Part of a small language model's weights.
Size: 12 layers, 18.8M parameters.
Architecture: LayerNorm before each block, rotary positions, no biases in attention or MLP, tied embeddings, attention and MLP in parallel, capped logits.
Training: a variant of Adam for these matrices, 478M tokens.
MLP neurons of a small language model. Each row is named by its layer, matrix (down: output weights) and neuron, and shows model dimensions 298-425. Each number is 128 + 24 x the weight over its row's rms, rounded and kept within 0 to 255. Numbers have three digits each.
A block is one neuron, or neurons of one layer that tend to fire together. After each block is what it responds to, as a language model described it from the Wikipedia text at the highest values.

L5.down113:115150145111121169142108133133143142120072132141120149116149112110144133080120067142097123117151155131160118122097149140127140072110160121133132064141123109142131127131141101117135093180124141162115086118128130130157152094122106116131150107149092120121118137174127110143155160088090138126109130139141094168143158143119127152098101131159112125149122109181115146155137156137127124137168
L5.down641:156115114146135140107106120116109118107121147137117116138082164100106127122146132179159124122171126112078116105126132116070088116139104127094145121157167154140092147129094099122134121150098091111085129112139118133101126091094121125178155144135108120124136147129111131121178117129183145159130093111142166165107138128096126156138113146129135158113104131117118113160147103104140102140120
Responds to: Word-completing suffix pieces. Word-final pieces that complete a word, mostly the -s of verbs and plurals (turns, calls, hangs, sounds), plus whole forms like leaves, rights, lives.

L2.down321:106169172105093126168175131131180168115101134118161113101134132115129149159170096145164124109149116146106151125127136147158118135106160139132154135168146128090136131135123128123134126117116140075128135140115119121121105177111108177186132135096118182101114119084108100145120150114132150120128112114112095093114146120127078116130097137125056111129131106108109126131114132116117111147139
L2.down630:125123125145121115153145128160084137167096130086148131150122130162101177146132132132130107098132120089142113156098155125129143162133151118102128139178137115146157120145111118104140144118138117140150162150160131102125115144132211143127154146124081160092098134174127138119129107110119130099117120134130132123132133124139100113172136140156092106108145127171152152145164131127122127117087
L2.down647:109118151112172148085137119147133151133147147147085136113146117120090156132108151132154160085148092153106136157153153062120106191139161108096133099146166119154143125178070123115111127144159142144114127121094136089135087176114157119122159112133108159109157122166100127104163125074095121079107133116121153087130140114157118157155125109096110114125142135192098109110106136131133129114116
L2.down676:141118163158142070108126126140121146143128102125151137075110091127147135114104116141084155175133147093134152128128131117156062099174130100150130121146121110180104103118134137111110076109152141116160115081102133154121150132106138149157098119191126167113124123139100117115112113137110101097134088119134120122106176142143096118148138159158140136133116118131092131105114152117161105123123
L2.down685:139150164121126135089143116141142137161164082125149136151124149164155177165103104140160122071123140134172112114104127122131138131125141100116121091140127128120126097158141101137094123105132158079174121108119146146120117153161154114126187106128113134120115139142099165123140123111121139117133120122117127118130142125133081160166169154111107114146100137152118077134155118107139118116102
L2.down756:139162101111131129125135152151135130037124143086163112120156118107156122076132121153125120134169129108083150098111109122149125155100137145106152161137078136097157082121125117150135155122125122137109112140163121105132114110120115131131134133164135113088124149100111113137132113147133086098145154146087124127123109134181172138107101154134115102084105117154178172135152117114089115113127
L2.down821:100123121121149169107180129130094173144170114101129099136133105144136135123124121098103120121097146130168146114103115164113137130143115136123143143114146110103142101164141092118115159119168122108139090128122130149113149127129157169177116110171144124105151156143124159122116101096133152104126115077138175143148124134118085121112151117117137083122144127116128114119123138111138143095090
L2.down890:132125112139082098102150139159128124113136107140169128138132157135130119107098141144093098088149160132107153123164143110100143123149108137089141118170085151159144130100124075122128153118163149109126151177156134151121158115174111109108158113120123121101123169165103161125107097106116071066126093145136147127106160151090124121135169121135175151096128135150118103159093126134105081103141
Responds to: Prepositions opening phrases. Prepositions, mostly from, also to, of, for, by, between, that begin a new phrase after a comma, clause, or heading, e.g. "and from there", "based on".

L5.down572:153165147195117111121141127186110146162105116128114129130121126127105120156086119148125140150114121105124095164128103146129134132131110076162140111124112142114132101147100134143134151135090116120130136150120111131127104155145149104146129155125136130146130140142109157116140159139132142141150106138105159093143146159131105141071117098118114104125131085084098135125173122112164127114111
L5.down661:128126154145134158160144115119152177105148124127118136128133099124095136139119130132148134125125094157109124172127104110142157156155148113121117144117083116121156163181116124166130110160115149115109127157140123124100118128129156129104102106108101124091125097114135172143144107122121123148181107124157142103125150112143148083112135115131155139128144110105136115114156123132145160140157
Responds to: Prepositions opening phrases. Prepositions that open a new phrase, especially sentence-initial On before a date, plus after, during, prior to, over, along.

L5.down741:100113100140152114127090136135108132133115098125111149111169136099156169139147154119119141102150132173145124144135110131148120087150121139107119152145140114116138121124147148113153089110136134110161141143108093149141100167117156149102102171126098107166111127155147148131093167052143180119120151139142114091124088125115103153079152160151111112156144159127133102135123158153130102149123
L5.down810:129137157135138130152145148105152159120107140096119123161150116164128124130119141133149096111099119160158154138155161115110103130119131092167097131120110152156108141160125130120127116163137126145135125157111107148138091157158135133112106125125104104117177108140134105149143140151168168080158146149109131121104115107106136107167092133158072095091120135118113112173138152108157126149131
Responds to: Pre-verb auxiliaries and particles. Function words that sit just before a main verb, mostly infinitive to, not, also, modals, n't, ever, as in could not stop, wanting to fulfill, would also return.

L8.down114:126114180163122127123169149131168127110165116117097174157134108147125122134161151081157115110097108143125116110133101104142116133120133130123101121112152114119140079137123094104119122180122142120112111110127152079168143151143131160163129153122126148159084124144140140161134139085156109155138093098157103146147091143142124149126121166104134112101128171138098114144100111135109139141112
L8.down129:103126127092111135104112130111163100168123121165183122122136149115094119165138165162083142123120114106129130114152096127145101120124111089127126132121156146124117172096098096126115172148120158107134089121127115123127119140098097156117070161151140181112118119118153145105125130133133166144095128108127151125131096100146107143127147125126130105145144135126102126126122131191111173126127
L8.down152:099113096153119126109094135161151137107169101118127142138123139168149140146131138124110144127153105145131120128116127142094156139110123155165135161115155118132129155154132138154147116127140127114108145144105163123111136163108141124107148120167096166126106153136119154123140136160133190095118142133105134113116112099134135116133152076137123100106125152122139134121093142145133141130106
L8.down640:121138118087159107131108130139141080147130102127118132168143128144144155133156142125149138140095124171082158106152141126132168110149101146162144126137133216127140122134134132111106149090139121066108156092064104139080127117131125100128114162091100078140135141123148127126130106147145124133098048132131131131095152103127129156115137160166146145109109163172108135143125116131129127141093
Responds to: Preposition "in". Fires on "in"/"In", as a word or word-start (Into, Intoxication, injection), often opening sentences or inside song/album titles like "Something in the Air".

L2.down80:121090126137095132099120117108144103124165125088115121137144102105159105120130132131144113109138115133110108146133117109122131161102123097118161118116128127077124130121125112139136133127148163123119118129120124133114134119132145120126167178144116125124153132121156166084090113200124132139119161140121110160104145114137145124187137111112103110101137109175142151165122120116136118160125
L2.down117:129184110122134128093102152101134134147145188157148072104141152128079116178126174105145090115108132109097123129114153109087159102128155125110141132149137115138147123105143164131183135118159128163117125139122182153148139127115147130100132112143141136127136115129127090107136129119141075153118181107123161163130156135122126105129113098144163104110117161125105066106141133106146181151161
L2.down127:153084098088133128135134121146110142149155153133080129092138170132150143122162115139118094131082167135109120144143170144165124095141198118090125117154188129151132163109075125140108135134100096107149174127135111087114137141137167103102156152124103119126143114121134117108095100124135138142137129157111082124108117147123147078135101125144114105128177134136124178086140126094106126147149
L2.down275:119104127146156117123115097099133110140097130113147131139162128189156113140141140131103145124184104127130136134129175096124136156125158094132140134116156121107114143126127113152117089105108147113187106105116120127107119128117181117104139090115131133122111161184135110164128134160153135154098143144138152123140131190203124134144158109157114114130119137164136091124096100140115102130131
L2.down292:156116145140122135159099139124143104112133149094154086124082107159143106114143106135157104127128174134110105122118133142141134133165103130109125101088104143125115147126072142098121108107131161162104135136145168158132123077183120119064133152137108119116102163121128126147115136129133146154135116088110065144127141119139147161123098124110138094118172130119122156139164066099112094114175
L2.down562:146113152108127148103159130128120088108145107104124113085146133079121107131146146105133126119118131141137115135113136132191117177085167133140096133099125125137151120111114098114118111131129147099159130154178143169097133115116147110135152118128110119110123132116113162130137117148132136130119208108157117089112145145103083132148095155098113103114121142124091120086099174154142122128119
L2.down614:138164126100146173107114110137110156157131139128147146095099102155112128127116135125178152082170137131131154085168131112108153165101130101114136148139169097133108105109094118124148157101148116124131157115113112136121116129120152114131123140092125109134171139163143123156116150103123088172091080086100109138106152113117082103128132121139124141115141136095130147152090104116106135120103
L2.down720:135138154141085121085130110157141154144115119125095148139162154160067107151129118122171106128149129126104125121140130135160099160145132130169126137161121107119132157143152127088122165126129140167129117110146131078111098122150159108148124122128128079123109118159153126093137164122133121121126128122145133122149157126122140144100126158144121121141138120110102088149128095086163157133105
Responds to: Pre-verb infinitive markers. Infinitival "to" after control verbs (decided to, designed to, offered to, tried to) and modals like would, could, will, each just before a bare verb.

L2.down192:101182132140166105138134160124134138153115114132131102139094154129130082100151121126160084138128101124131146125136096157137113122148122148110161099110118148117142101128179094166142149127155158125127148132147088136155138145136098187106113187141102090124130093143141108140148121128138108168130171154117095136146157119128160133096132150151108119131115106093126148135096147157142091170125
L2.down263:097155104148082093171097107128153115088109108159101159120076149126106145117091116110193134116111123135099104144098121106147084120132117158134112125110134148174104130143130102133106123146106150129174137094150110188104204128112106141123124109089120151105082180114142134139112088159125146138134095132087172106136138097095122092141155139157137134166078089135107089112151114144142142164098
L2.down270:106093156168164109100152119139132141134087150123147147130135121136129126124156104127153084137150151113109162118130192113168094122111118135181121127119150113168113123106053105152092155167149133139142088088118128138124131128121114110130136108102147127134073121153149159147138123068132150143114110155149126119158143125141163143143152137124107088131108154155103135137125128159162104092139
L2.down285:130117113114090144048127124100132097197089112116130124114124135152168098186131099141126142121079132114134119126128111114106110151151099132140114117143087140119142148124138076119118131133081140154121152123101081119101107144135162089106122094152108098153123108170152123169133123124108139127104177143095149124149138135132133089109082163167138159136115138133120103134133130161122125125135
L2.down344:136113158096071160116103129111126131143142183118124151131147173152140124077090076165119107149117120118167108123146130112085116177177155147138126142152149153147093138150092142137130136149115121147109166123164113136092102133149117130121146163114165120134106114116135132141131121130138106107097116184158091124109100183122124121132145114135125142132128105133131129139144125089119134109103
L2.down550:118139125134173089152109104076099162109122130094110105120113170148117107118155147101135167086126176134146138084136129146172094098142109128161130141159137105089130136172149132163114105119127129119134134144097141136094130126162138144138123167126092106153145119123148117134097151129110131122156118089149117125110122155128126110137138142135135142132092058157150158093105129159130135118148
L2.down596:114140108166135084121148137170135152095136146113117100129110119113145124089068167153126155106148104159116140134136111160145103156087143097141151137162127140168163115197162188139140099119165126151118103143089152115162129081163134152132139107129144106109095123101134141122162134105168114156102073124173091118159128151114109093120089106154131061183112168091127103126125135120144084098140
L2.down820:137142062101139063132121093142096141120136085080209143114120108154119094119090145109093118142115121167070155108102088116135125082135133086145102138106130139131120140090167156130126121113130140138107090129100137134159125114152153141151140130136137095157115143121115119100147108144159120163136103097107109138145141082114137156093139111107134106139136096147109086132093100141124121142127
Responds to: Word-completing suffix pieces. Final word-piece that completes a word split after a short start, often plural endings: sl-a(very), hel-ps, lim-its, requ-ests, ass-ists.

L8.down2:123122119117141134159171124090115151132135138158144151147141129132113138154135143115103102177132122112154096139122125081174123184108144156099110103148101115103149140131132114118144180119120102132192123120132145133125119093100088147126132118139109154140160132142116116089118141158154141098131111160127140127157153094129127117100102100111098173141130165112109110170097181115128168161111
L8.down183:156149113123154104096156124123142114138106153149113143096129105146136133121120117146134138113060094178139087116090144151094094109153120109164154133174163065130114125143132127136116111094086114133091135101159105153155153137118102152117135123131175142148115120118120162182103130092126149125108114163170121113117146128147118139109144137113120096125135145129128120138149096156081122090109
L8.down271:131120141128162132179148128121139142118143165154131121112116151136113136148104134159153136143135136146129152159098160119135119129101142132122167167114097087120126131136154127146134178123096143141146142133143114114131129172117109094129137124117138150117153108137134135116132097135134137102088123118140140082062164137151144109117100099086141122130174105146140117137150120122136121094162
L8.down358:124169137081102126182138154123155124113160103124120104176123125115116143139133143098132145120135122125143154138112136106133100129109131122135135177159166113138106089133126165119119120148085119138142149100120111117172135080139091143113128123125130155149139120107150139129077108099112121103085109133155121107144128108145099096089133101136124135085125103175112114087159124161086107110127
Responds to: Plural people nouns. Final pieces of nouns naming groups of people or relations, often plural, e.g. brothers, colleagues, supporters, officers, plus wife, friends.

L8.down502:165123167094139116125100142141170180149126131163109118123137087137099115109147162128116171165142158176126134110131103153132119143158120102129098130127161134139131115107130119126137119093092163082146147096131112150134161121114121132102128138121081101165146121116131146147149148173130134111133107139120145096136138113173107129150095096123100116143114121125122147119133121120163101079115
L8.down593:090098097116114188116143146136146111092120129108157145170125130129131159122123156141149145169096097092105138145141115162131096129093129154137137109120181101140129122112119105119123112131115127125162170068129142096142164109127128148146126071135144083111130104095126146144110101133175099137094126113109147139160171115156137146080153131121127119135134108128085149153133139109113160117138
L8.down725:140159127126094126137151119112105160147101110114130114137110081107151132092101118112130126136104139130154114090123166124078071091158097138118102105130173105140168144145122093120131136120126186060138139110127132161085089150096136172089104157132148120166131152108148171169086127115093161117104131138124122063129106080129124171127124142115103144121132155154102123142084121168110130127099
L8.down754:099128154116130143108128155142151128148149134105117119119142109105158155127117129141160119150113176125122096131146080171105120108169154105125087122162150119149121158102110151176152112105165145128177106108169127181164133127110137122127143127085133091116109078156157129121109177134148115124143157104104111104146118142145158136163148110086114128077113107151176106141117104069151093081111
Responds to: Pre-verb slot before bare verb. Tokens that sit right before a bare main verb, chiefly "not"/"n't" after do, did, could, or would, plus infinitive "to", modals, and subject pronouns.